python train.py --num_hidden_layers=10 --hidden_size=160 --num_attention_heads=5 --num_key_value_heads=5 --head_dim=32 --intermediate_size=448 --vocab_size=2048 --hidden_act="geglu" --norm="rmsnorm" --norm_place="peri" --norm_eps=1e-06 --positions="rope" --rope_theta=10000.0 --rope_fraction=0.5 --qk_norm=false --attn_scale=0.177 --bias="none" --tie_word_embeddings=true --parallel_block=false --extras=["capped logits"] --init="normal" --init_std_qkv=0.0625 --init_std_o=0.014 --init_std_up=0.0625 --init_std_down=0.00835 --optimizer="muon" --learning_rate=0.00522 --beta1=0.9 --weight_decay=0.039 --lr_head=0.00754 --max_grad_norm=2.0 --warmup_steps=200 --schedule="wsd" --decay_fraction=0.891 --decay_shape="square" --final_lr_fraction=0.0 --batch_tokens=8192 --max_seq_len=768 --doc_mask=true --train_tokens=112400000 --max_steps=13721 --dataset="wikipedia_en"
MLP neurons of a small language model. Each row is named by its layer, matrix (gate and up: input weights; down: output weights) and neuron, and shows model dimensions 48-111. Each number is 50 + 12 x the weight over its row's rms, rounded and kept within 0 to 99. A neuron's up and down rows have the sign that makes its largest values positive.
Before each neuron's rows, "fires in" lists the words (lower case) most often at its 100 highest values on Wikipedia text that the model never trained on.

fires in: "s", "and", "offer", "together", "inferior", "offered"
L4.gate334:53 44 62 57 79 58 56 47 65 62 48 54 31 52 44 50 58 58 39 58 41 62 41 54 67 43 55 65 43 43 64 69 55 50 68 61 37 37 43 48 33 56 44 32 49 40 64 62 50 27 64 38 50 36 43 52 51 32 35 53 53 56 46 62
L4.up334:25 48 59 35 40 61 43 58 42 70 48 65 58 46 42 51 54 67 46 59 42 30 53 64 57 61 20 43 49 48 37 33 48 51 18 60 39 69 68 47 62 50 52 50 44 52 64 47 48 45 52 33 53 42 56 38 45 38 41 63 24 67 51 62
L4.down334:65 57 40 51 37 25 58 29 53 55 49 43 51 53 73 62 59 42 55 44 58 69 43 56 32 41 58 58 35 65 55 55 47 41 66 40 63 36 54 60 38 39 43 47 44 44 55 40 54 53 61 59 36 66 46 75 51 69 42 42 42 38 38 38

fires in: "released", "made", "played", "held", "took", "gminxr"
L5.gate426:45 41 52 48 51 40 68 47 46 32 47 74 56 43 54 71 40 41 59 56 17 48 42 35 37 37 61 72 50 49 51 50 62 50 42 58 46 52 33 28 61 38 30 66 46 64 34 71 42 44 58 51 47 35 55 56 29 46 54 62 56 44 41 33
L5.up426:42 61 58 29 72 71 33 63 56 53 43 52 54 33 52 66 42 40 54 59 34 38 41 53 46 58 35 62 37 57 22 39 31 51 61 64 50 63 35 42 41 66 34 61 68 49 35 73 47 59 60 28 49 48 53 40 36 50 56 64 45 36 46 46
L5.down426:48 50 42 45 54 47 59 44 47 60 58 33 41 59 46 33 54 62 51 51 57 66 63 52 65 63 63 36 45 40 62 52 54 40 33 40 57 61 69 77 62 36 43 46 17 60 66 45 63 54 50 60 60 55 49 64 61 40 42 48 69 55 64 46

fires in: "former", "first", "2018", "final", "previous", "officials"
L2.gate183:53 51 41 41 28 66 35 72 40 28 45 68 52 31 61 42 60 38 42 27 60 60 59 59 56 37 65 55 33 62 69 49 39 29 51 47 35 46 75 52 52 72 58 29 50 58 49 31 61 51 38 39 42 55 67 40 36 28 64 56 53 30 53 44
L2.up183:48 66 44 70 54 60 52 40 58 19 57 51 52 53 74 39 44 48 54 56 53 54 41 49 33 50 56 56 49 46 50 58 62 57 58 73 61 45 39 47 54 64 49 40 29 64 55 61 65 59 57 55 52 53 58 48 47 58 39 44 56 41 47 52
L2.down183:52 35 49 31 48 53 38 66 39 50 38 59 53 54 48 49 49 40 53 31 25 59 63 51 72 53 49 58 50 44 66 55 49 40 60 29 35 38 90 77 50 45 61 41 61 52 41 30 48 47 54 44 57 65 50 69 27 31 31 59 41 60 51 37

fires in: "main", "early", "new", "few", "mainly", "along"
L4.gate433:43 71 69 43 47 58 64 67 68 81 35 57 40 67 49 47 64 73 33 38 25 37 37 43 39 36 43 61 39 69 48 45 31 36 34 50 46 60 47 52 47 54 37 56 30 35 73 46 52 32 76 64 44 79 49 50 51 54 41 27 65 47 33 55
L4.up433:52 23 32 51 58 20 40 46 51 64 41 62 67 46 46 48 60 68 22 41 35 28 52 43 51 40 29 73 56 57 65 76 41 54 44 33 63 68 47 64 43 41 39 58 37 60 44 40 63 62 57 47 39 70 71 38 50 41 54 50 47 37 56 47
L4.down433:75 48 40 56 17 33 36 44 34 43 52 55 55 44 58 64 56 28 62 39 46 59 73 28 41 70 49 48 53 60 62 46 57 48 46 52 40 42 63 24 36 35 54 38 64 59 40 34 51 46 59 64 81 34 45 65 42 62 40 48 50 56 44 55

fires in: "is", "was", "are"
L5.gate72:44 51 57 45 39 68 62 40 47 51 40 67 54 43 48 50 67 57 32 66 78 62 57 37 57 52 57 42 60 46 32 63 39 50 62 57 28 69 46 61 91 50 46 40 37 40 70 49 54 65 35 52 37 64 62 37 20 36 61 56 49 50 32 37
L5.up72:55 55 51 52 45 61 48 29 45 79 54 67 71 36 45 51 38 60 60 49 42 40 60 41 50 41 60 29 29 52 47 55 54 64 59 38 49 65 40 55 40 52 49 40 44 69 51 68 65 45 45 31 52 56 46 43 76 73 57 45 67 41 49 39
L5.down72:14 40 67 46 48 59 64 34 58 48 37 57 37 50 57 61 64 48 28 57 59 49 54 57 46 51 66 73 39 35 33 29 29 52 55 42 54 65 48 56 77 48 62 42 59 30 65 45 43 59 56 39 50 56 66 58 53 39 63 46 62 54 29 35

fires in: "2019", "2015", "2021", "reception", "2020", "personal"
L2.gate268:75 61 42 52 44 39 31 50 50 62 20 48 44 40 61 42 59 36 52 47 57 48 36 60 22 67 45 37 59 69 57 60 51 58 33 59 46 22 62 42 57 56 45 57 42 54 56 43 44 49 42 29 62 55 28 80 54 53 50 61 63 53 43 85
L2.up268:54 49 47 50 31 58 30 57 59 32 38 62 40 37 64 31 49 41 62 49 50 45 31 11 31 56 54 51 36 75 55 59 64 63 33 59 38 52 54 43 35 63 60 53 44 57 58 30 35 36 32 26 69 66 64 73 65 61 44 54 37 61 36 52
L2.down268:31 38 43 44 64 59 66 64 38 48 78 38 60 63 36 69 48 60 47 62 46 58 75 60 72 37 53 46 53 45 27 39 38 36 55 26 64 49 53 56 46 30 43 41 60 37 34 50 60 59 54 77 30 38 64 29 42 34 65 36 56 40 58 36

fires in: "in", "studies", "public"
L4.gate73:56 30 45 59 55 63 57 71 57 62 30 66 58 34 65 45 50 43 42 57 55 45 56 44 65 51 48 76 47 37 35 23 40 40 29 54 55 61 49 42 49 46 40 49 38 61 44 47 59 52 52 41 64 82 49 49 73 47 73 56 53 39 37 54
L4.up73:47 48 55 42 58 35 31 54 46 53 45 51 51 39 20 53 56 63 55 48 41 51 66 51 66 57 61 64 46 46 51 28 39 43 65 29 38 54 64 65 59 46 42 74 69 48 52 52 62 55 44 51 72 51 40 53 36 28 50 38 69 62 24 34
L4.down73:34 48 48 47 47 58 54 45 48 44 66 39 55 59 61 48 43 35 51 53 74 42 53 42 47 56 57 28 62 50 56 82 58 51 46 63 48 45 49 48 43 40 71 46 36 31 38 57 31 48 33 61 42 19 47 52 45 52 62 52 39 52 60 44

fires in: "as", "by", "the", "for"
L2.gate252:32 65 75 39 48 67 57 57 59 65 62 42 55 50 47 59 51 32 35 36 40 69 50 58 53 42 38 48 64 47 33 55 62 30 37 61 48 31 51 53 58 42 50 35 29 37 58 52 74 33 72 43 58 25 31 36 65 52 78 55 40 39 48 36
L2.up252:48 49 72 46 41 62 47 62 58 61 63 44 41 72 46 49 47 57 36 39 51 68 58 45 69 58 31 47 64 44 51 47 50 41 30 68 43 37 46 56 64 47 52 45 18 35 69 54 78 31 66 37 64 37 52 45 55 62 68 62 36 57 56 54
L2.down252:63 59 38 32 58 31 31 36 31 43 46 57 73 62 48 38 70 83 63 61 68 59 38 67 61 63 46 40 43 61 55 32 63 70 67 45 36 54 49 60 35 56 50 43 54 41 43 50 36 69 46 51 60 59 39 64 42 55 44 43 56 62 39 44

fires in: "had", "have", "has", "having"
L2.gate94:54 41 32 37 57 51 60 42 59 47 14 35 60 47 53 51 58 71 49 54 43 09 52 48 45 42 36 35 60 45 46 48 52 46 48 59 68 51 22 44 54 66 32 47 43 43 31 66 46 57 57 42 60 69 54 54 77 44 59 66 44 48 54 44
L2.up94:62 67 44 48 86 52 49 54 48 46 48 42 64 61 48 55 49 66 57 44 64 40 57 47 56 34 52 62 54 55 42 36 46 58 32 54 53 67 42 41 42 51 31 54 36 49 42 63 46 54 45 80 57 74 51 37 49 49 56 48 69 36 41 73
L2.down94:72 52 47 49 60 37 44 54 55 26 34 20 71 30 51 69 44 69 52 58 53 22 31 56 56 50 39 55 46 52 50 55 58 42 57 74 49 47 40 45 49 54 30 37 63 56 48 68 54 72 60 32 62 65 45 60 52 44 46 50 29 41 79 50

fires in: "up", "along", "down", "out", "upper"
L2.gate162:55 43 55 59 41 56 48 56 53 47 57 36 51 64 51 71 32 60 38 52 40 24 69 42 39 53 54 43 47 39 60 42 32 38 62 60 10 68 66 45 56 38 44 50 36 62 69 47 70 37 51 44 43 49 69 48 14 49 20 42 37 42 47 41
L2.up162:48 35 55 53 42 48 55 52 52 48 48 24 63 68 63 61 38 62 51 63 35 29 66 38 39 44 51 44 50 54 66 34 41 38 74 47 21 54 56 48 54 50 36 56 44 54 71 58 64 32 57 48 50 47 71 53 28 39 37 32 39 45 38 32
L2.down162:47 34 48 32 54 47 59 44 28 62 31 65 43 53 55 55 51 51 53 40 58 39 50 40 44 51 38 69 58 68 47 32 54 25 53 35 72 25 28 42 22 60 58 34 59 41 48 60 31 49 47 50 61 52 36 49 65 46 63 34 71 37 53 44

fires in: "also", "states", "2011", "appointed", "national", "average"
L2.gate293:70 55 64 61 52 38 66 42 48 23 51 59 52 56 25 52 49 34 34 57 46 47 37 52 52 40 41 51 46 49 55 27 50 72 75 59 49 49 50 50 49 59 41 55 28 45 71 44 55 55 42 51 33 46 66 54 57 47 50 48 32 63 57 55
L2.up293:62 34 55 49 43 34 42 33 61 56 62 48 48 61 55 52 50 55 49 42 35 65 81 50 47 43 39 47 31 76 48 27 44 44 67 66 19 46 34 47 41 60 48 47 58 48 54 24 54 52 41 36 61 54 60 43 44 46 11 47 46 43 29 58
L2.down293:39 54 35 49 58 63 44 61 69 51 20 54 50 45 60 48 49 59 63 56 58 37 14 37 52 62 53 51 59 41 57 73 44 55 44 22 39 43 68 59 50 49 43 50 44 36 36 56 65 34 63 64 47 61 38 50 40 35 73 45 57 65 61 43

fires in: "only", "also", "january", "goals", "was", "first"
L5.gate423:54 36 52 39 44 53 52 41 36 51 24 82 69 63 53 56 47 52 63 36 22 59 58 62 60 60 41 52 34 64 42 53 67 61 48 57 51 38 46 35 48 48 65 47 59 50 37 61 46 50 47 42 57 57 43 56 47 84 37 68 61 79 61 36
L5.up423:38 63 37 39 54 58 66 89 51 58 47 47 61 40 52 41 71 29 43 54 51 33 48 42 62 42 67 57 49 46 73 54 52 61 49 68 70 60 22 48 68 48 29 61 39 53 55 85 56 44 34 54 57 42 61 42 50 52 68 32 46 38 51 46
L5.down423:55 11 53 57 36 30 42 35 67 44 52 52 50 62 56 51 31 78 56 55 24 49 33 58 28 39 41 41 51 65 24 69 52 53 66 60 50 57 51 60 44 60 71 46 63 46 54 28 47 48 67 40 63 64 31 64 55 53 39 61 79 66 45 42

fires in: "of", "in"
L4.gate169:51 48 38 46 47 66 28 57 37 47 45 56 66 50 61 38 35 63 74 48 45 57 65 64 40 27 42 45 58 57 44 43 63 48 49 15 22 58 47 44 47 46 53 48 57 53 29 57 55 62 57 29 48 45 30 44 69 50 54 52 54 64 55 48
L4.up169:33 58 52 55 52 42 27 41 57 55 73 51 56 32 38 51 77 45 75 41 77 46 68 41 69 37 49 44 34 43 82 61 48 66 42 52 45 49 52 38 66 40 45 22 71 37 64 28 36 54 36 76 57 50 63 47 37 38 66 53 34 50 57 34
L4.down169:59 40 55 44 50 54 73 62 49 45 30 41 61 60 45 40 42 33 37 63 35 65 51 51 41 44 66 70 65 69 36 42 46 36 54 46 55 52 55 64 59 41 49 75 38 47 56 46 50 44 67 26 40 22 47 54 72 64 48 49 81 48 52 55

fires in: "has", "have", "had"
L4.gate332:68 74 57 35 54 58 71 66 33 49 44 27 92 43 26 60 53 58 57 54 55 44 46 40 51 38 77 41 51 48 52 37 46 55 49 62 56 68 43 53 48 48 41 53 36 56 55 43 43 54 48 59 35 57 58 70 63 55 56 50 37 39 38 55
L4.up332:62 39 40 53 62 56 57 50 76 34 43 39 35 49 38 20 46 45 61 49 47 34 14 45 69 51 47 55 53 68 28 71 59 55 42 44 52 40 44 36 46 26 30 54 53 30 52 61 47 71 39 52 58 63 37 57 46 36 60 52 67 41 86 40
L4.down332:40 64 68 27 64 35 42 47 27 63 57 53 74 61 30 55 47 67 56 67 68 51 54 43 30 48 50 51 44 45 55 44 55 36 42 69 42 54 81 52 53 51 41 38 41 69 48 64 38 41 64 47 65 28 52 58 60 51 55 61 20 36 57 51

fires in: "state", "region", "district", "club", "group"
L4.gate173:36 70 44 52 35 56 57 62 60 54 46 51 40 46 55 51 56 41 40 59 67 46 43 55 46 71 62 56 70 53 43 37 59 70 70 43 31 44 44 47 39 58 55 24 38 51 69 44 47 65 63 30 38 47 46 61 26 58 52 58 48 48 64 53
L4.up173:50 60 37 60 60 29 13 36 50 77 61 29 64 59 70 49 63 43 25 43 35 49 54 52 36 60 32 60 42 40 48 37 67 54 36 74 60 44 68 56 48 58 50 51 45 61 49 66 42 56 28 51 44 48 32 53 55 42 36 55 36 59 46 48
L4.down173:62 69 38 60 46 59 50 58 40 23 28 60 51 53 42 71 49 49 41 54 59 42 30 59 56 46 50 75 47 48 48 64 41 59 46 30 60 47 50 37 49 33 46 47 43 42 60 47 46 31 58 84 58 52 70 56 23 55 46 53 34 46 45 49

fires in: "former", "new", "original", "national", "previous", "main"
L4.gate94:35 48 53 59 12 61 52 61 50 36 52 53 53 54 26 46 45 66 57 49 39 55 75 51 48 53 59 51 37 37 37 73 49 36 65 72 36 34 55 64 38 53 45 49 55 59 33 59 60 36 49 58 16 65 56 45 56 32 43 46 41 56 66 36
L4.up94:61 61 46 62 68 45 30 73 37 66 49 33 44 42 58 47 47 66 38 35 32 58 32 53 47 22 51 73 45 70 56 54 40 56 79 46 36 53 27 32 33 48 51 36 54 73 57 43 63 69 61 39 26 68 56 64 47 37 24 41 22 40 51 61
L4.down94:41 49 60 26 45 61 57 39 45 46 37 50 60 60 34 66 57 56 52 63 58 59 60 28 65 68 55 49 49 36 33 48 69 55 32 42 45 44 74 47 61 47 57 51 55 42 41 54 54 18 38 59 57 40 46 43 54 45 56 64 61 68 52 45

fires in: "so", "soon", "solo", "society", "sound", "social"
L2.gate242:61 54 29 58 43 55 50 56 51 44 49 43 59 33 60 41 34 45 53 55 50 37 45 55 60 41 44 54 61 47 56 43 60 43 54 58 56 45 44 72 43 60 35 51 30 82 49 56 40 45 44 33 40 54 35 58 47 27 75 47 65 35 59 59
L2.up242:39 43 49 55 48 43 57 51 39 41 44 71 52 64 56 69 48 67 34 42 39 52 52 30 31 56 34 44 26 42 49 62 33 31 45 48 38 46 52 56 53 30 54 36 35 28 49 48 45 53 57 45 58 44 55 40 47 60 32 48 40 54 71 60
L2.down242:55 60 45 46 32 31 50 48 52 47 55 45 59 46 59 51 44 49 64 60 66 37 31 59 61 45 34 65 56 57 58 45 67 50 55 59 62 50 50 49 59 70 44 60 36 94 45 55 55 32 48 36 41 48 38 65 55 37 92 55 53 30 41 58

fires in: "without", "personal", "million", "reception", "average", "000"
L5.gate241:66 43 63 51 30 45 52 61 46 56 38 59 51 51 47 59 42 32 45 58 41 46 47 58 41 74 48 66 61 60 61 80 43 53 43 55 36 29 46 51 41 51 56 68 54 50 70 43 57 55 33 51 47 48 25 50 71 45 45 51 48 60 54 58
L5.up241:58 64 64 44 44 46 42 65 24 36 46 55 44 33 47 77 39 51 52 54 60 50 46 48 44 52 38 50 81 56 68 54 52 61 51 60 29 28 40 50 46 57 55 61 38 48 67 34 47 56 29 51 44 38 39 40 55 30 54 60 43 57 43 65
L5.down241:22 52 44 48 48 43 45 39 55 47 39 34 38 55 64 61 44 60 69 33 47 58 39 61 49 37 48 46 49 63 23 39 48 52 68 65 50 43 54 51 74 60 38 42 54 51 34 65 33 43 52 35 47 59 50 42 31 43 42 65 50 60 35 34

fires in: "by", "peaked", "expected", "mckinney"
L2.gate143:50 48 42 57 40 52 28 37 57 53 40 63 38 56 59 50 66 40 59 49 39 81 43 53 74 54 70 65 66 62 40 50 19 49 40 29 59 57 28 32 60 58 47 60 51 46 62 53 61 31 27 75 47 59 74 44 51 66 51 62 49 58 56 33
L2.up143:37 53 43 64 50 51 16 54 42 52 53 46 62 58 55 58 49 52 59 45 50 47 61 46 62 54 34 73 45 65 27 62 47 53 51 25 74 52 62 45 65 63 49 63 45 77 66 38 51 37 43 73 66 53 81 39 44 53 39 64 47 43 56 46
L2.down143:62 46 51 41 35 47 61 69 49 45 52 59 53 40 45 50 36 63 65 49 47 26 68 54 40 41 40 33 67 30 62 43 68 46 70 70 19 69 58 53 49 50 43 34 66 23 37 52 40 55 57 32 39 76 20 59 49 43 60 40 44 53 34 65

fires in: "united", "new", "former", "white"
L2.gate192:64 65 38 52 21 39 59 49 53 68 63 44 65 53 40 46 57 61 42 38 52 39 44 53 46 51 50 50 39 71 33 48 65 67 48 53 29 34 82 43 43 46 45 63 32 70 44 32 40 53 45 60 49 44 39 42 78 26 65 17 35 44 51 48
L2.up192:73 62 54 59 54 48 46 64 49 52 51 57 33 53 60 52 40 59 31 28 33 55 65 43 32 66 41 44 40 53 41 46 43 60 49 58 55 23 59 48 40 44 48 72 62 75 43 33 22 43 51 65 52 35 54 61 60 38 27 58 59 41 64 58
L2.down192:24 42 49 58 49 45 59 44 52 41 33 48 14 72 51 60 53 66 55 71 55 37 66 64 61 37 53 47 50 51 65 38 42 40 58 64 47 47 43 48 44 56 33 44 52 31 55 54 54 53 60 18 44 58 45 49 53 46 73 55 59 48 50 40

fires in: "been", "was", "is"
L5.gate54:49 48 60 53 57 37 54 44 40 61 38 86 70 38 49 34 48 28 54 50 61 57 47 43 39 65 28 58 51 46 61 50 51 66 37 48 53 46 62 54 62 49 51 48 49 51 60 57 61 65 58 53 73 45 33 45 45 68 48 66 46 46 33 61
L5.up54:57 57 45 42 81 24 59 61 40 39 52 74 63 55 39 49 45 43 74 69 54 47 38 35 64 39 65 53 57 40 69 47 58 63 60 44 55 47 22 36 51 46 62 34 42 54 61 57 31 32 40 48 59 44 47 41 51 56 39 56 43 38 40 45
L5.down54:57 55 68 48 33 47 32 30 65 30 52 62 48 47 69 61 50 56 34 39 38 46 48 49 29 19 47 51 31 47 57 33 32 42 45 38 50 96 54 52 51 65 55 61 52 41 41 34 40 60 60 50 57 61 67 44 45 38 49 49 32 59 48 30

fires in: "made", "released", "metres"
L5.gate65:45 39 69 49 47 46 47 59 50 37 61 34 80 39 50 29 45 48 55 38 46 44 48 63 43 73 44 58 39 68 40 40 57 45 39 59 65 45 65 48 49 44 29 47 49 56 37 70 56 53 58 21 41 29 61 54 53 59 48 51 40 62 43 42
L5.up65:65 22 52 52 50 45 43 55 46 42 41 44 46 45 36 59 49 49 46 55 47 29 41 39 47 38 49 73 47 67 27 52 51 61 72 68 62 53 59 46 47 54 39 41 64 43 51 57 62 45 49 45 45 34 40 48 31 55 35 66 49 48 66 51
L5.down65:46 64 48 50 55 62 52 43 53 28 50 57 51 56 58 59 33 44 46 46 66 51 53 34 54 24 65 35 46 06 49 47 46 46 45 33 37 49 56 33 35 48 67 51 49 47 50 35 54 53 26 60 52 65 35 58 49 60 56 45 69 39 43 66

fires in: "an", "the", "any"
L5.gate325:49 41 35 42 48 59 48 39 49 34 44 38 70 61 47 54 47 48 49 39 72 37 39 62 45 37 41 46 57 33 57 38 63 60 21 58 47 44 51 62 61 12 51 52 30 31 40 49 30 51 51 59 61 34 48 61 77 50 56 57 32 69 58 46
L5.up325:48 39 39 53 32 60 39 67 61 46 35 37 73 60 40 50 49 48 25 54 59 62 58 65 60 49 50 42 65 50 52 29 56 69 31 43 50 47 60 56 51 35 58 44 29 72 54 37 52 39 55 48 34 35 57 53 41 62 53 52 41 34 42 35
L5.down325:46 56 33 38 46 43 44 31 55 43 54 55 38 53 46 49 30 54 81 55 63 61 56 32 42 62 48 59 52 69 55 46 55 33 63 55 41 60 53 52 52 85 55 44 55 58 56 44 45 41 42 39 39 44 64 35 39 53 54 49 70 28 37 56

fires in: "is"
L2.gate374:48 58 34 58 53 53 54 45 60 58 42 55 75 51 57 41 33 74 37 67 64 53 26 47 55 50 54 53 44 55 71 51 60 49 62 65 51 51 50 38 38 41 50 81 42 77 48 50 63 55 41 61 52 77 64 49 52 56 54 43 48 36 32 52
L2.up374:41 51 31 48 62 38 36 50 51 71 54 41 59 57 35 63 57 53 69 38 28 35 46 48 54 56 61 35 64 59 47 51 55 49 56 42 44 28 61 56 68 73 32 63 65 61 43 46 62 52 51 44 55 32 35 44 58 56 39 68 32 40 35 34
L2.down374:64 44 51 53 45 80 77 48 42 29 51 60 52 34 68 30 47 68 47 53 66 63 61 40 47 52 30 77 45 39 41 55 56 51 44 56 56 73 51 51 29 33 74 35 34 39 52 50 46 62 40 47 37 52 59 59 48 49 67 26 60 56 61 58

fires in: "him", "same", "well", "such"
L2.gate233:37 52 52 58 54 47 54 52 53 58 05 37 54 37 36 33 46 60 41 35 39 64 47 60 73 55 59 65 27 44 45 47 49 46 65 59 48 56 39 32 58 56 58 52 64 56 75 60 50 28 51 51 54 56 52 43 47 66 41 34 81 51 64 35
L2.up233:67 31 50 43 66 62 60 48 42 36 59 66 48 64 52 72 74 37 54 39 53 51 61 56 64 61 60 42 26 49 65 67 38 56 43 58 48 47 72 36 41 61 40 65 43 61 71 43 39 54 42 70 58 50 45 57 13 46 40 50 55 43 53 55
L2.down233:27 52 19 62 53 39 38 58 41 60 29 25 59 41 41 13 38 57 45 57 19 65 46 34 46 42 43 44 69 59 46 41 67 42 74 47 52 53 49 52 50 44 64 42 46 69 38 56 55 55 51 39 40 62 52 49 50 60 60 40 59 54 29 44

fires in: "february", "january", "march", "august", "madonna", "kansas"
L2.gate401:58 53 58 42 52 46 36 44 51 55 41 39 47 53 41 41 57 45 41 48 61 79 69 77 59 56 57 43 53 68 61 36 44 60 71 64 53 52 57 54 33 48 37 74 62 57 25 41 36 60 35 57 66 60 47 48 49 29 45 54 60 35 51 57
L2.up401:62 56 41 44 56 34 54 34 43 61 40 47 59 55 48 47 53 59 68 62 74 34 60 56 46 60 49 42 31 61 67 31 33 63 50 63 41 38 53 65 38 24 45 65 55 36 64 51 54 32 57 64 54 52 42 70 58 58 40 51 45 39 43 60
L2.down401:38 46 56 57 36 60 54 61 44 30 52 38 19 53 42 49 57 33 40 52 30 61 47 44 56 47 55 49 65 32 46 65 51 43 51 46 57 54 55 44 60 70 63 46 41 58 36 49 53 55 45 42 48 28 63 32 54 50 50 46 49 78 45 32

fires in: "an", "any", "analysis"
L4.gate254:71 46 54 53 41 52 34 63 45 37 45 47 45 39 45 67 65 35 51 65 28 43 33 69 68 31 61 55 41 57 56 64 60 47 41 47 66 39 40 46 58 62 47 57 44 36 47 70 52 34 38 46 44 56 56 56 77 50 52 46 62 52 32 20
L4.up254:58 56 55 36 56 39 40 43 36 57 55 60 36 53 73 57 55 41 46 43 40 30 48 58 49 26 48 59 33 37 73 49 44 50 52 47 60 59 63 47 43 64 75 61 66 35 59 46 45 43 64 63 39 48 65 71 45 34 61 34 64 49 44 39
L4.down254:45 58 58 44 47 64 50 49 37 58 39 38 69 42 69 61 54 36 37 47 58 52 72 58 54 54 46 43 56 40 64 51 56 70 50 67 42 43 84 53 50 53 44 56 58 47 23 38 40 46 33 52 50 37 53 46 38 47 50 49 47 53 46 41

fires in: "new", "royal", "german", "air", "production", "release"
L4.gate445:52 60 47 43 47 47 45 45 47 75 53 37 35 39 54 42 43 54 32 35 51 32 36 63 40 57 49 57 49 57 45 74 46 48 51 42 43 26 55 43 46 37 23 66 61 57 45 39 37 53 83 61 33 41 59 64 57 35 37 66 60 65 70 39
L4.up445:45 75 62 47 49 29 80 26 51 63 40 32 43 58 48 57 37 64 33 37 51 33 36 57 40 48 49 50 60 60 48 65 46 53 45 39 50 32 79 46 57 43 30 64 61 58 59 31 49 64 56 50 35 55 48 52 64 34 54 47 39 62 52 27
L4.down445:43 59 57 80 70 28 71 41 18 51 56 50 59 71 51 49 54 57 59 43 56 65 54 53 57 41 47 35 82 44 52 24 48 58 58 59 33 59 72 58 44 57 59 51 36 55 50 44 59 44 24 31 65 65 34 64 43 52 60 37 45 45 35 61

fires in: "and", "was"
L5.gate183:56 37 55 61 53 60 37 35 47 52 42 68 52 29 47 43 50 58 39 52 49 53 50 50 70 52 57 51 30 15 48 42 72 60 51 20 19 39 34 53 48 54 55 46 43 56 46 59 55 51 42 60 28 45 74 43 46 50 41 58 54 45 35 48
L5.up183:29 49 65 56 59 28 68 39 60 50 20 59 78 62 57 64 58 56 69 71 36 46 66 37 62 35 53 41 57 52 51 54 48 47 33 52 57 42 38 74 68 59 37 52 46 39 45 16 44 52 55 23 31 54 59 39 55 52 46 46 40 44 49 46
L5.down183:49 51 55 36 67 47 47 62 41 54 59 66 40 44 51 60 74 56 31 45 48 45 15 54 45 48 36 48 48 36 54 51 54 60 53 33 31 51 31 42 42 55 44 58 52 50 42 55 50 49 50 84 32 36 71 49 55 51 50 50 47 45 70 64

fires in: "took", "made", "out", "it", "him"
L5.gate223:46 67 35 35 37 51 41 54 35 58 40 46 74 20 37 36 51 59 68 39 52 40 41 45 37 40 43 31 52 66 47 37 49 35 30 33 45 63 53 33 61 62 44 48 45 55 37 58 46 53 45 45 51 43 58 44 37 58 77 60 67 42 42 52
L5.up223:45 65 37 26 59 41 59 41 43 63 47 59 69 46 32 56 27 39 42 51 68 23 42 61 60 57 53 42 58 51 46 59 55 54 44 47 44 62 31 60 55 51 37 47 44 31 63 54 53 19 48 44 57 61 57 55 70 49 58 45 62 42 68 35
L5.down223:51 36 56 64 61 46 53 52 35 26 43 34 46 43 80 45 72 43 40 50 36 62 49 28 58 43 36 54 33 39 52 39 49 30 50 56 49 46 69 34 64 70 60 59 47 63 61 54 49 69 46 62 44 21 47 36 30 57 38 62 49 46 40 58

fires in: "german", "french", "british", "small", "germany", "japan"
L2.gate425:74 42 54 41 44 45 61 50 34 43 40 66 59 56 48 14 31 27 63 36 24 42 38 55 45 40 73 45 43 51 39 44 47 47 59 44 57 62 64 49 28 43 39 52 62 31 46 68 40 43 44 45 46 40 41 55 59 46 48 38 43 56 69 36
L2.up425:54 42 45 51 34 46 23 39 51 58 54 52 84 51 51 62 44 77 68 60 29 50 58 72 47 39 71 42 56 59 35 56 36 61 34 40 39 49 64 46 70 66 48 29 67 64 49 48 38 58 65 23 57 35 55 64 58 67 57 46 67 31 52 53
L2.down425:51 50 58 49 45 52 73 45 38 50 35 53 32 40 43 48 58 47 32 34 66 32 31 46 45 52 54 51 50 38 52 62 74 41 51 49 52 66 56 65 46 48 33 46 36 25 58 62 55 39 53 47 59 50 14 37 55 24 50 49 35 64 45 64

fires in: "an", "art"
L5.gate256:65 40 63 48 62 68 52 47 56 42 29 57 72 47 51 64 46 47 61 27 37 19 38 49 52 32 55 71 64 60 63 50 55 50 46 43 38 52 58 34 31 45 68 61 67 27 54 49 31 51 56 74 44 21 54 54 37 20 60 48 36 51 68 52
L5.up256:58 44 55 45 58 60 35 56 59 31 54 57 62 53 55 59 46 43 39 40 30 40 34 47 36 26 40 45 67 67 72 45 59 46 48 56 35 53 57 36 70 40 53 42 50 47 43 57 60 59 39 50 41 41 69 58 49 48 60 34 45 57 49 47
L5.down256:71 63 55 59 45 45 64 40 55 76 51 56 63 49 65 53 44 61 66 69 68 47 76 49 42 48 52 57 53 46 53 77 68 41 55 59 36 57 57 57 53 69 51 47 23 47 36 52 41 45 34 31 54 56 57 45 58 69 37 42 72 79 57 57